config.toml
num_hidden_layers = 21
hidden_size = 192
num_attention_heads = 2
num_key_value_heads = 2
head_dim = 96
intermediate_size = 768
vocab_size = 1647
hidden_act = "relu"
norm = "layernorm"
norm_place = "pre"
norm_eps = 1e-05
positions = "learned+rope"
rope_theta = 10000.0
rope_fraction = 1.0
qk_norm = false
attn_scale = 0.102
bias = "all"
tie_word_embeddings = true
parallel_block = false
init = "normal"
init_std_qkv = 0.0361
init_std_o = 0.00558
init_std_up = 0.0361
init_std_down = 0.00278
optimizer = "muon_variant"
learning_rate = 0.0133
lr_mult_qkv = 0.5
lr_mult_o = 3.0
lr_mult_down = 3.0
beta1 = 0.95
lr_head = 0.0037
max_grad_norm = 1.0
warmup_steps = 200
schedule = "wsd"
decay_fraction = 0.63
decay_shape = "linear"
final_lr_fraction = 0.0
batch_tokens = [16384, 32768, 65536]
max_seq_len = 1024
doc_mask = false
z_loss = 0.0001
train_tokens = 305200000
max_steps = 9631
dataset = "wikipedia_en"
MLP neurons of a small language model. Each row is named by its layer, matrix (up: input weights) and neuron, and shows model dimensions 0-191. Each number is 128 + 24 x the weight over its row's rms, rounded and kept within 0 to 255. Numbers have three digits each.
After each neuron's rows, "fires in" lists the words (lower case) most often at its 100 highest values on Wikipedia text that the model never trained on.

L5.up467:144139136140109109165143111146099140145159049174135133153134163152131138122126171132127101139126115095148107142117122111064151125137113113105114131181165149142137145129093088128150116078170139137119097118141130120136086117181118083093145189045072154133137148173095117105131159141125155160143142141141114100137086118102107108136113130141110129115104133159146092150120114126141142106138113147111110092153114128141141137132148109156128130118145109131135148163125100150122143144131119145126147109119114108126143111110109087117109150164128103109125068160148174130113124148130112168
fires in: "they", "it", "their", "she"

L12.up247:118114129116128109151123149111126131124090132148103140115170126125132106116144101148159111130139153131105124094115132081094137143127135104151147138102144173150091116153125132167091128130102110108142128155095145125151126107127132147141096083148110125129137079142147157138142131075142120125154153112134110123134187128102138132140077115165055129114118137102150092116132108178117132120129137139109082132132117100134119154149149105097162089137099132179154133102113116170117099151143151140090165178164148129168093155148141070150122172093129171171155096113130114123097122124112086133
fires in: "of", "to", "in", "on", "at"

L8.up132:136122128123100138133140170113094086129101109112128104139175132134106098164164100121094097121129098125090139151108123139084117108126183153149132114113124094137108155146152116142102122136131189152089118119163108145164133134146107149165147151117170121108121107141099142190112134137122142167126149162109116098124141160129127149164108041126097105124110118146091155133162095173108132134152128093108126133124167139122148156100137147113108152127114118156153164107115101130160128142155145117109160102159129100118163128147079150162100147140103128112127127164169124091129100100123107134
fires in: "during", "despite", "at", "although", "source"

L2.up213:141049138117133142113113090162099107141130102128147176096128110150119094153115143122127099139148124106139136181147125154104150125090164157091120125108093158142112120137122114127151176169128108123039120118112122121136116127110120125109125124131103137134136090180062122155138119159119158096100123146097124101096088107096104141132062146131089114170135115107121146134135123127093074086136146121125125202136135121113139162151136137152131165123108177147145150116114103129164152126144114133120120117135158110116125129111146135096138126106153119138146154103137136134099115127154134110
fires in: "at", "near", "nearby"

L2.up29:120134119184087136129075137109102109130108119118075092125088148163138170136124145117157135130148158111115125134164075131126150130152108156144116149116159121142135122119142130131102099178130137137153143153127133099118096050120153146169112137099132151109192159147154106084151118162103157115112130115089118113108118135145139164102147133165091121105095123132103139150109139133106145103094129144136114113098159130131143154106159127071121096170147129114113111148162152111167128112166141138127086134166135153119137150137121097130149126103110113134149101146094092137080129077115128132
fires in: "from", "until", "as", "by", "before", "position"

L7.up148:137103136126087132144134106105118133102115122134108101133149175136104104157158139138160125129110137136114118156138094085085118103153142117137142132125067161160089147133106116122128141121150129128126135159120104127152101084141113145117145145142093115123091113082136141148126090117128128137143149148115116125111163119094108139125054060120104154142139140131131096124124104128120111117155133118130067139156108153153153124143148147145140140156158073077138140113133131101106157119142166118149158160137139137114133164154129117161088194139091192081153129134184142131107147111153119161
fires in: "of", "at", "despite", "although", "following", "when"

L3.up358:127098108121110137131161144141135092128169139100144120125141187138099173127100093123082124122093155162133136125118142099127124118106135148089101132168136117156117149125171149097122119126088126153117120119077167138152117118152094104127120080121126147127130147124142158150149183154117197105136135107147127102128138104125113111149089156112107110115119151083068109150141101149134129124141104136103109162183133108093094129181097132138112107141143115122161154098084139107134141117154107130128141122117149079100136102128123139105106139155082121142135074132095178141127098140161150118
fires in: "born", "film", "company", "album", "band", "club"

L7.up270:107126111072161122130126164109113085131150140160114114136121168162120103139100171123127118150117140120141135137120127139109140145125116141083152101131087164131121141109136117142147097141148117171184149148088082123152106110128136111161159130124134149112136186097096134130088137145080167140129132121158120182128156093144153085123114086119116133127157103133081100119124148145167102132112112075070177098149124148167116129134132168129138146156118141118078096150110154113142099123104131163132164130109079114150121104138134135166120096112133136123131120107087106139153139105114143094
fires in: "also", "is", "was", "review", "so"

L2.up569:087158148095123117124122114169143100125159105126121151163122139152101157161100097119113120148118126132142103134162111128160154080145126145152169135127095106158146118141100110123145140126093113146123096151087153155141115081130117114105142128094102056133112134100157102163110154141105087173143174141141109163131154118110139156172133102158171118118097086120108088155111110112129127151123102127179119067161130128114132124141096156151127171150126119135115128102078163153116097135124101139145124149112125136112136121097144086148179132106133140121094134132159091130116083141120129149
fires in: "included", "include", "david", "provided", "provide", "includes"

L7.up699:088116096110107122141118102171161132140112093161112158110154167140107138124105130120079125099111123112134119120112145130122149141106097069163112132134163162174109151150138079123124160075159130129135142103148091127155141087139155146125141123087145134137092140122113159141094098141158156154128129131161133140123110125123125123111135102097146141097117142134150098181137143136121130080123121131152128095124151107114119165108157110168132169130140091113146145104095137112154108121172142129113138124137084094136168179094112149126113110130151142111086069094133152176115117122174091157
fires in: "who", "they", "it", "which"

L2.up96:093132130146170125135087157153120151102115131163104090127100139090146106137107159097131122170072147120137139136125128131085127146115129154110111121148137133121163109145129113164098098138130128160150100144134125106090155139141132147157136162141150117142107110165127108109143178118154154158141085152099104148124156111122060128101154124171144119114187120142126136135151064136106145156121140066131146138105124112148126119145119140119104114160133130123090102125127119085120156144114103122117087146101106193153092154129160120160141094098145104137073121133136085130164125131105150105
fires in: "is", "votes", "ranked", "was", "champions", "population"

L5.up361:091106138135123158150118166130131062157130084120123111089126123124143118110104141139171156068141137146134114126134124119123139113153152126148133095166120127139179128139084109140166129111154112101132120140156166115117126123152161151132145133142144113088113115071077109124162111139171123078114160101125162107144163179123154112119118138141099079127113122124143101161134126173112127137121098122141133181111105100127145160164145120122129137127124103134118133148127134152139119124094127109122175104109085130081078115141143087132120134095119140178157120142146145150074124166110143175
fires in: "of", "joined", "married", "entered"

L8.up617:097155125152121100110171114146132128110132086150110199112128143152117068121104155136140170157117142132119107138129109125091144103141136091126122109105174125146115148186154131142091166102170098127123128121139116143151147113100145121118113158094113117134140120101104136142134115129122131120127089159125109141125113103143144074176129129137136116100138144107154103143097132104145098041117110139163113087138120126169150145128108118122121167099130101140102149153119113126106144165099165115143143113158139159115132150142070108126109148137143158174117119159096115170139119185141100099
fires in: "she", "which", "they", "what"

L13.up527:134134139158122135133159103119108126142099134147127142124145116107102104163122096083126119119103154105141104119103122073122101124161128134159116131147113121144104100108120127129130152136127096093136134165110141086128158153110082088137091109087142137125118096135131149137094157135126138146175139150140097103129097137153140118145077095132043116127134180115155119140143142112139130129095151166082122104135135165087128078160145109168113124185089133144138118118137111173127131121132161133117153146127111131130100120141139085111103131110081099122142148133125168121138103195064132136
fires in: "for", "as", "to", "total", "foreign"

L10.up477:120174145149117142152140088135121143122149104113124152075113089126103132115116086145110130131133143096165143132100177130146107154145138126190138184115097169133120112119107134104118086163093143175073116169134119110095146156109133103123124145107135124115162103116140153159158156116124152136099115124106106120107074184162100111097150088136111153155164132146132090129125169117105120124104138142121151156149149148110131156145142116154121140122097111148135139086141109121144137161131171169071105111143120110110080167144144132136142107159141119101118089114141114116165132116151128106
fires in: "points", "length", "court", "courthouse"

L13.up90:149107129173126150140090135114117090091175130115125121155103130152123132116107130121163164128098161142119111130132134130112147126146157116174154138117116124120100119184110123151101162159126093117110146156122135133132127134138126063093118082093137101119124083110127159105118146131126075133104125151138127097119149140176117094125155168122111128125121149142119155106124075168094170137066133118145103125082093166098129139131126132081157104146115141187138164110111117134154091150112131133114109153117119136121122119176151079156090087119085124122134152135096120120096139155119142102
fires in: "of", "to", "in", "on", "after", "into"

L10.up203:106131177143097129123165187114124130134105153121100114092125138117118089110110131154131124132087138115110095146113103107113118129135149112158116154110178084148103111127117142177105128147065126169146130143142187168136177098099164124145107122107114147110098125154109147155122099125169117153155091118118104106136120129135113123132137124116133060134118113068118106093113104156134132164129163153132123128138084169147109111109151090170179123128098143160157131135127124184124119165151144129117116143141141121134122156095118099107127109085136106152143154125108111123100124149110148166
fires in: "of", "on", "to", "in", "about"

L12.up24:120139102121094163110114140116143124117132150132100118122142187106155132121122088115099136058114142152121137135131115078122089098173162109100134110110155155159115087118131180118108184116159155147127116181140151135127151126106175097081116137111148118117089105102140110161122139147157092142104124126126175127121151115155115100121137161091139147142110123106100131170141097185092164133115086137163146127104123110126135145099123137158151115142118128144093110131111174126151127141122155098124122102138144204129119145115120113111124149134152135146147095154089102111115131165112131154
fires in: "of", "for", "the"

L2.up117:096166126119104178119156113126172124139150085137107129121109145107117109125116116119135123115088156108137136180094109125107114099124099111114143154104174128126134111169154099122132111103118105158113129123160150105162103176149152108108132123107152138116130138126130122136123095130091088156108076070151115135139154092140155192105117135135144121107122091163148104093118163110108113076118129137137112099147165126116104084120106126125117200167133127117123089140109144180130136138105142112155099084132094144133134116096149092109128124122116128101132174124122142141170158132181132112
fires in: "her", "him", "them", "himself"

L5.up447:161110150113116173180139084151118155089077121162084081122104159137106122118055111102130102114130154168165099143143132154095156117140147140147148157083073115171134149084134127118097087153157135132109137127129098148132126114146137123134134146103133157104137179137116097136132108130077155107112103113128161100121137118123140095081113128155134087087136121129130105132148125137131148082116104117144137099117150109116138153160123132129154170164162133142098117141101145121167168095144136141126140170173136098126141134118116107129082100125155132120144106126135129110148124145120160152
fires in: "until", "before", "since", "however", "when", "after"

L13.up61:135173120149107139145124133140122113110163073110138147165110132079147098126146100114125159107119121146107065107114115162146116106121123178144108159123156139156123129140089078145117127115111141145167117121144127113127111161093142110137127113091151164147121086165118097129145112130121129132154147165143125147161182127097176090155174181138117091111067124116158127084107085132102102123120166135080122131129114133096134130138109141162133142148095099094144128100110113097117169122172163158115088133124128155103103128110120125142124145110121188131119143124135127141130136102100116143
fires in: "its", "s", "his", "their"

L2.up175:141124123128146110059178130087154125132158153115124106114122145126131147159084103134162124145159107128133107145138141135171122088140132093129121102147133096136102167143162116101106160165130162125116148158144120138111133126104139087090116130119134127131110140202129150133114122094093163089142098119105132172135124085088136086125120134109150133153109119160113113139113133087101092143151115119131136178154125102120135161143144131091122145109141131121206116133115117113144105122140122119171156077135170150168119114143154127104082092129089138129113107075142133117125167142110113106
fires in: "new", "north", "south", "high"

L3.up191:114115096146107166137141111107149157101104129155088107124100132089132153155122130151129078130147142152115131134107074105118131128118098144174140121151146164128155130130103127141135118144123118092139128148143125131093148158105146137138092106091131151116099066154117140089142146157115139113156134168106179137154099098156158101144123140121116137148152127121118138123103106131092159107138128105182160123085157124157108092177129125155123159149093158117123120113148142092090133115102098091112118109094143169164179132137110172167115076156091167123129093096128108119120111144097111117
fires in: "new", "next", "nurse", "surface"

L9.up707:137112108141161144160098117150148162161121101119143115127137093149165142099130128130187160162103133050121116169097111065136177159174132066112127157121113121120106120135088103120129108145113093121116135121131133086101139104129114076151127134170136134107118187158085136119120149106114135147158162107127109116118146108089143144100131116160124144104145084132107114150094134130103113160100117125123130152103086128129120162144178138152141134131142128122159139114138147147140097152101135123147102127164115133132134107089168125123166143163133128139124095155103095116146089142129117162
fires in: "had", "made", "critics", "have", "gave"

L2.up738:125103159124136194120112125105100150103152176106122120166122188111128121131154150110156116140165123158123118145099143122133162085103140173155102128135111128150134146130104154106107130133149100086167113146131162149150108101133163069123081064096146155098144128099125184112163115167124108140148100130146153112171114118151089116101112121133100113117114104180139126142105139121103112130147142142145142132099120148145102088112098139120120104074109122124132126110132146099081144137103101106140096105133139119147122108145085143166131134098113126155118088139119102069136124124125124145
fires in: "new", "entertainment", "tennessee", "year"

L3.up66:159189122122147163157106109097125128165138126172155115155111129099133106116122112131131124113148125124125105110095150087108163107184121128099102111118130181150110124123124123161105150142156094137115099138137126131172133131137119153127123101108126142101124159163119087135117128121104119134162106107080111155101147100116169105173171089145126125093151154114119099187071110125149134130100086124152165121088111154117102114176114122124155143090110065140096139142153101107110110135131123117101132165091128141131139110165142116117129109126116118137115106157170175120134088154136089129
fires in: "it", "if", "and", "nine", "uttarakhand", "utah"

L5.up3:131143145132125188147145129128120143161096098162149123089124148135162090106134083136125127142123136108097075132115117141153125089138168141181165087161126190077151068121119129105112147114154127127154110123109163142140139113116125126123128128108154118139117100119111109128080127132109140115175121147083134143161120135151132130147175128104114094064141139139148098136145103161127128150117163140104139147121144115147096124141140097137136109129137107154101127142092113147112150137152139132145147163135136097141118072164113128097067120076113113178140146136114127090133122168119082112
fires in: "in"

L10.up291:120113138145103136140092131146101117125129126150156119137093078074104130136179135105117128129130115091129139125113134096118119163144121137128125122105164146082065085172112123128102152136116086109137129176101121140126100133131142135134096131143149144168107141135068090137137143125131122153123172108113143151151147153090101112098110136125126092116081129144154144149155137129093182161115121174074139111148116138114117122135142055148133143164126081140159154116106099158143108115145164099103090122155148157097152162151124155130119125162136151107129112102172152130103127145138156134
fires in: "to", "of", "following", "despite", "for", "during"

L2.up123:117184136110124158134088107160107147139067120111111144100154132154135122134086143124110122183158084154126123165136122115122097107135204158145127102114063137134105111142141135125133113115136116115173108142093145120156105111106118125137103134103140126134124114148148150193122136099121111127143159106110152122162164130138130166177099127131125150113116108159127136162116088151118096123156152113131086157128122128145094122125116106168125081147120114113131150103111067123109156119126144097116151162161126120083161115146120083126093107064148123136100140109133126112145120110109098144
fires in: "in", "institute", "interstate"

L5.up493:141103165166076154151097150109126117115128125141110148155129138114145108128157079125135138109158186106142140138134116106128127135134079130121134144102098137130136119135113103134128161128112087147124153141080133126124090107096164175112135111154145130096132138136132113108096152121114112137150080089128123135160105170122138135066145088090153118147135100122104105138105127164102142140141098133154182096097078152151162184135147118148096138137092131135113107166159144154163145091123138156140161160136133163147149140148144096164126166094111104163098118142111132144076125147156125122
fires in: "of", "department", "embassy", "chairman", "emma", "chief"

L5.up668:152163108118154165132095158133135092126111117124088159148146156104128131115077128134118113156143142105095101098127151139125085152129131145129107112155149121120146097114082142138170077142111126176101103144146159089120083094139173161130142137115109141091136116146111125094137146107162120131144138111152158081138149189148129177102152108122133147109129166129149107122103161129118151117133112088110103129113146147147121119116139117132094140148154139111100122131113152141137138137138115155126064109112150158119141083107135139167142149084137079115129055153121112118075159140131113160
fires in: "became", "been", "remained", "is", "become", "was"

L7.up21:152120158150107143134192101126127126093112122171112092123101096103142114153158103098120107125105145126118166101143133120105130097118110164138143112118149139165102125120126114124124109116136141143128157171118163129146105165180136144119138145115114152148121110135171154131116119101153133120118150133177138114135118156128158108136120096155111119151138182145101100113120181055143095119135123122123113119137096137166152111146140079109097130106151115119179168145115100120119105104148105129111110128122084105131108149119138110137134172155125157122108118152156153113136051096105197090
fires in: "to", "despite", "website", "according"

L2.up670:124095151152136166121125122129137156177102087123116169128112106125171122112087070094141136100164157137104153123134143143106142080141158139132131156164120132191148124165140122130126135138114120130121087122093107173153140130164092117109091150129124144098150147116145124147096127162137122167136120135147113153117141146124074156156135110115116090145147155165158156150138079105102089122113102148120132149148089078103093152136092119158112159128131141083133141121104143146138106112152087131130140082099143126114141108155121139088091112146105099123101141166153152117130127144095090157
fires in: "out", "office", "off", "along", "alongside"

L18.up470:150109142115160138150134157132131149150124083125139148106089123151103099165136130146107157118110139150157137056157127074134123134116119150111092141107110113163123146125135123103144146138138113135140158155119134099115158121112102160134142139158152127162162152154117095184119128127102117125126124129133163173145151144080107155155149147149093074153146140119165099174147082149131122129140159103151113126096099097168155121129142119144141157097119085095149114135132168168118148097148102100135145130111143079117112143111117106130138141112137111084104194116110130188136115119122081130
fires in: "indonesia", "india", "california", "media", "indonesian"

L10.up418:110116152188136148151128110131119112119066122146138156110104151127151078175107111055157130153130117115168076111134085116124128131141123140111180138128133109134159129137134092149116146167109090103096140144146138131114155095157114101139155138121116117092098112125133136100157163149129145156137159146117151128131129099076126094108158118111125163112154085171122116149143113127149147155158094095133130121102164155132110109087113120139133105137078110145129101118134156092120158091147138126117151138148134147162149094176141152163104082122129121107105167107124124179135128133101129140
fires in: "is", "was", "website", "personal", "time"

L16.up91:091132126141105154170147139112106156146118131119121127135157151089165099117128098103097105069123085125125151150111143156112103123096081138122107126120139100113142106124149132143117141140087117130163131126144109107126110173126126068165128100150150149112103189120134141178138095123145143156143161166137136080126150150155142131177099143111123165108112138113104155113121121137090121101129116131152135140122130136140149099134124149159109168153082125138131148086141143132157136108178178151120158149152089122083110111087115175108145167122123151104086132098113135124139106081132090123
fires in: "s", "his", "her"

L16.up92:120113189132117121170123142107050167126114106119110129121125114141110114116085079137129110147139151132118123146129156111110134136126134113144124096161100140127129082117103130142135129126130080131120125127118115133127143132112168117152118092115126155088158110127134188120116136110187182131094108136124137099125156135121158098161132180159089115158122171142108130111175099150084079142129146129119133075093182117126156124130132107152113077118125111142133114142153140156126143129113135151171195124144168128149117097130166101129101160106130151160143098127115144115110116153103108122
fires in: "of", "in"

L5.up526:127128094139134179104166128138117130112129104091140124139098173126159127084116128167123124129105144136091136077107140101131121138123189108085152123115144134147119165157134139134125149112169117121103169152147122113177148123144071144146148132106075135126151119144106115159095094152139115148073107109146140098151100159096173157118145100173134116126131166126115096140076167115128134116066152151131140082105069129117101119088138119113172181114114114152132135127124150146101091127151147162130115154103126143135134116129124126111135115123126106110166099135132128140104141147162137142
fires in: "it"

L2.up159:121149090140139117184134148159101105138121082170108111108089156144115150094123162140103130151096116146124170121117128151157153109162106122156124061135102120146156148144123100127149117117089138157134084131132159172115099115112106102117098116138131117098117093119115112133167131122082148151111151094157132138132179121104149178162131111092133135106142142108114124133152117126131140141137140138103120077152126091162092144150117174135094128132180121157116116127093130190127112147087139145109125121090117124135176128134140146134114122110096085148144160119147145136097143119119174083
fires in: "also", "included", "served", "include"

L3.up744:157163099116167173082112115135156125125138133114141133142097149149168118144118101100123146153100171114114135106112155101053085132140149106099143133120121118150149132168167080114103162145128119178096103149130108131126151140133104142118106177083126161168154122116122137156143115157131108125095105147128092117126119158130183178133112127107120122133128113094134106161098092118130144120088146108161166140099110123105147106123138120126178163155142135095103145127138125118092112074140138082100098159120147141114116093119125104154147121123139106126143092161134113150100112125104086146
fires in: "it", "uttarakhand", "utah", "at"

L3.up398:078133133129138143096124123148123108146083115126132116126120094146138121110121122130139154157086110118085155106104122093108126121081146125092122133146144147170185120136167168153093127107126109121122121151147123093160124171142128096176118101107146161130164167149098122156083132077122127169108107106139129111144159140121148151126147129151132149156177151126104117087096087109134174136105123127128135087122139126132089116125117107132137159138165128133097096127123124167151107135116155166104131122123087146214123112130134111114127089187117092096158086141130143111104134117142119131
fires in: "it", "there", "him", "them"

L7.up147:105130131168190138141154142099056148127079127148103127150104146112113117117135206133168116166143134182116087153100124128158119113115156072140137128141135133119122124125146147104136111097144131140105134134128155119152145104103181118131123123132152127140111135126106132133159137167109151114175117176109157120176108132080150100128156088135111155101116077117114089132063141103128106128142098141151141127129140127102115081121132130094099149116120127147158086111142108106091151152105154151167102088118144128120141128122154157151105121142087133123130154132125148135113146125165128107
fires in: "new", "old", "henry"

L5.up330:121155097160152120146141121153140104096118079110155137142115171167145128133075120136133056132118146142113089108097146141151135156166164131113124166142078096145111112093104121100108158123122111150133156125121139125123147107140127151139118153112114099130140127162147110117116105134102148172124152140115179110096149146141165158063153147148098138099167170118167100103103118124129143120129119102107118109106081163157159108136096122137118150116133139123155097094098116106066133103144130158164140113159163124079135145120135096135128137117175124138153112137107111129112141179134112151
fires in: "was", "be", "is", "as", "been", "become"

L2.up698:116156115138119136101111091085135158162130120127129179118124156163152095146128105133147124106159149110134135133129081143166123120147150111126123113161081136152158106086139118049144129106136124082171115174087100102154121120178146132132125134136146169093118111133093099142147122118139140147139117139147149122096134169187127183143101114166146067124105124141111159132161096109153124148094119145115153142152134132141116138095117131103083172134136148105149118132134122117159130087125083136115133098103093129103143115149158155105103145111142148137145106103142152134124123168126083138
fires in: "out", "office", "off", "next", "outside"

L10.up22:110128107136167092145134083173131178100104119130149116104127127158128122109131104141150177121134129101151107116127174098141143149100120120084135150145172183125108127138144113145125127161082134147157145118125131095093103152136145161145163088144176140113128096123082097144114127113138103164156141119122103131142114133125105148105121132115140189120114149128138118148152174166168128093133121122139124108155154122054152106080154110102120137140158148153113143136134130126121133114120117175099120098105147077121118056140152110135122148148117115105114098155160182122139111119131143145
fires in: "of", "and", "century", "games", "or"

L3.up520:087129119141140154070139080107146143159087118134116123130135077119173112125104121094142154103158102114136118120122075148130156145150091123176127168133123161171123099115130116164126123099113129106109124109126125173122139112126168099164148163159109138141154139095096140093104104093164087130108154100098125137107142096162135097091096109152131168115139134081124109132141139116111132153129134103118155102134124152123127139175164126134119097164133112157117137121157122151151108142109133130179127074142127122125117141160123129146149150151109118161085070161145104114112104085156144152
fires in: "has", "had", "have"

L2.up581:137088164111105180154114126109136083132104108125130165103149074161118148167127149146123144171152123139116132125154125115096103115140158114140128139147117117151085141109133104122125105135120132149079071118122121128148108117110133103136111131104080140115144088127096120132149107179092123077128157146141119098089113089116131142065102135159139140161126142159106120103147137130133059145143128155096095152130140132101118158204099107109146113121174174144144146142119103158160125122148103124125143112101130092121126143123142106129135138104118146129110176092102122156108120150147111167
fires in: "at"

L2.up170:134138148117115153130107133129137184134123113127148107123109111122141132139126144163183126171123146107144111131139130127129116115137133154083158112158113128180092120120153153082106158148113161158124138123112124088126129133103131155135113124133121129154158116119119098172104132162041085112133129080107112118116155149122153128118138128144122111117148141167144107179160123130146093144082161141120147125135154149126093136170142113148113162128139110117110100185122178112108085114099093121118162078122109118159108139120168142090125109136092117098059118130103114135154108132143073143
fires in: "india", "indonesia", "independent", "under", "individual", "indoor"

L13.up159:085148147125057122135109141153155110127133149131105203123105106084086117119140119118133159158103134132137135098129098087143147100124157081150152107118152136128158060149157097134091143131113106144153116077105174131076113137134097081145118139114120120141130129130142148163160122130110139144119144122158183132134131125138130146167096105117138108117140122107133113164086119162123124149170090138128130112163118091165109156143124132079132135138174120131122147134138142108130084139119170126152093152138134115113125064125100136122174145138105144118117128090124153115106137153104135110
fires in: "included", "include", "described", "wrote", "includes"

L5.up349:127149115126140075088102112164118131145134116130151182124175132125142127107102135163162097112102143117099117137125098148129139095108103124126155150145117116133155106147122149132107093134094085143116102109113147099135117152138108140166163158109097111151127148149109123128141148111124179116147118095154161135132140115133138165109114131179149152135135127116142121106095136127114155141103173127127100122121139129169137123137184121153101119111114155155127108160074116096134142092170095195163133089124164132091096141094121080123084097114125104134122111148073122100110085137137090167
fires in: "are", "is", "were"

L13.up537:130104123143117126108155105134120096146145109160129129131134136141158107143100160139113107146117139183139166134068116117127123140122108054121133143104174121169157128096128132124096140100112101130106116127116097110146088109174137120134116142109098122122174103134108104159127135093160188125141079091140112115153146134126104097167092163099115139106161177138104102168157134102118137128119127123153103142120133125163114108139087114166189137089148116136151136123130105154097123118133164138172146155152149172143144113145140098137112174146129135142154084106125139143099101137172107149
fires in: "film", "that", "it", "company", "theatre", "project"

L12.up651:108118157133108099162137105134157141104086124150164140106132146146188141149101072127133101116109141130095093154115102138133141124153147116133163151122135162103166176117124110127100154113140128137144077131120117104161123068148150085140119145157128128140139139109122112116127136104095133167113108113145126097112066112125144169110114119117075099117162125143147120139122145116116129138129135132101086105142112135114127151118199121105148124172186121122097145124134157131131140158144146163151107079127105136097146159156091131125122154120148168101110088130143177159120145167121080116
fires in: "who", "she", "he", "they"

L13.up591:131143125141110135134106134093127118139156158111133124110080154134095102093144122178161114143114162102129105132117085102138150178112157177170178129136127136153132110104132143149135132128112103116161148130103144142135142134117142105120115125089090131121111096185112162140080121144124110131142127162081111120093133120129155103143143159112116086152137134088114092120139133161133146178104145118131115112140087127156111169138160082156152130125098152142078125134102106096106112119141190161104163164161134118112099124121094072146131119092125128149129171091132145138099110154137143163
fires in: "to", "in", "for", "non"

L5.up718:164156140113170170138117101158087116109116139159138101159143082126126088176134174115162115144117126086121106120126123140086120083118120163127128126099157103115117148176167117126104114120126132129114146103124126149107082098142122135166134151121140150114082080170121106125153160107122120096098123076167106136117104132068113129127122077092124161128119125182121144174162141156126118131135137103154098147153120129134100085135107154136134130177121114122141143115142138141167119131078111169127141116144166152133118140146110140147163129161112132079147128127106087099111130151116127146
fires in: "although", "website", "despite", "considered", "he", "bought"

L2.up460:144103147131146175100083092132129136142077098135115167154144112116154155102113061153121121087179127092115151123141133125083123105120137132131196129175138164192163156162134118123118103128107123141120078146141106146125172144175131131114144087120124160073147123138153133132105135116151147110132121130148144122104099142136088121122137119141119093120125122109154133103132082091105112123113132120147135160145104108122153137114125110143094179137145140097131131128116154110160109063112091126138172151149138147129132112142109132114113092113119100125140118146090129103093124093080112126
fires in: "all", "north", "office", "off", "conservative"

L2.up466:137160128120172149175161107100109109139128126118106154145110105121140119142123174154126108106136128099152107114108123125122107111122116137105139090141107062163125165137120075124154184103147122161075127180126146080112104135161068124119147162140117136120106131158148147162131145131135103103081101080097126158175114122134115118135154123081111102133125109149118107136116088094107123133118164155093109070122135104134089093095125150128154156167166078120150114137108164139112131133120165129117142128096158074114146119136138116149112130125118140134141115126139151141142141123107118159
fires in: "it", "work", "worked", "italy", "works"

L3.up141:147128136129138125126131106192085087136146129141100141099125111156129100130063134083130148108124131164140151148144133098098166151098158114173150155060104169106092148124114094106167122143164125143137142110078116133084106155094132141154108133131132148096142116138108125118123123116130087150140114116135136116113140139140126118088116114154158095174141179142160158153146142110147130117116124080155128155125143101108127173131119109106132155144129148135138125131091098109148105149128078180162095115086103134112138130107164093079119113136105113080123101111128148117124136145111109145
fires in: "then", "until", "however", "empire", "near"

L8.up678:188148129092139148098129105097143125137131164126158143163160154151094084162150141136144150121119144057113114124176098096122134137123125112095099157122110172100141115136154136124110136158113102125141145170143183159142090110137113132137123129158118135133076151097125142133132119093136141101110135159170101104148108164146070085145128149144118133139151134166132104114110121123100099144117132129092109114134154147149115122139170102126141109126152098116124133138061115168103115164144125137112097121115114107089121153124168131104124142120134151079095056160143129143129103118127146142
fires in: "to", "according", "of", "partnership", "although", "among"

L10.up373:104090085135165154149122092111181136146083120156113140157175144118138167127102105145091070102098130151157089091138102092125134140138168146082137117141143098178151083136127164143121202139137114124141139118092136165133112151103148148082154105099144125118163119146142141153145109135113132109118137159075134095135113162132080118136124138091088124130134103121103099129108107149105107097123107146142156111104120138116123156128092154134122139135160115162126168130119131151099128137125129124144151125159126124113090163133167084141139177141139146118102121118126163143145128099105133139
fires in: "of", "the", "to", "in", "a", "killed"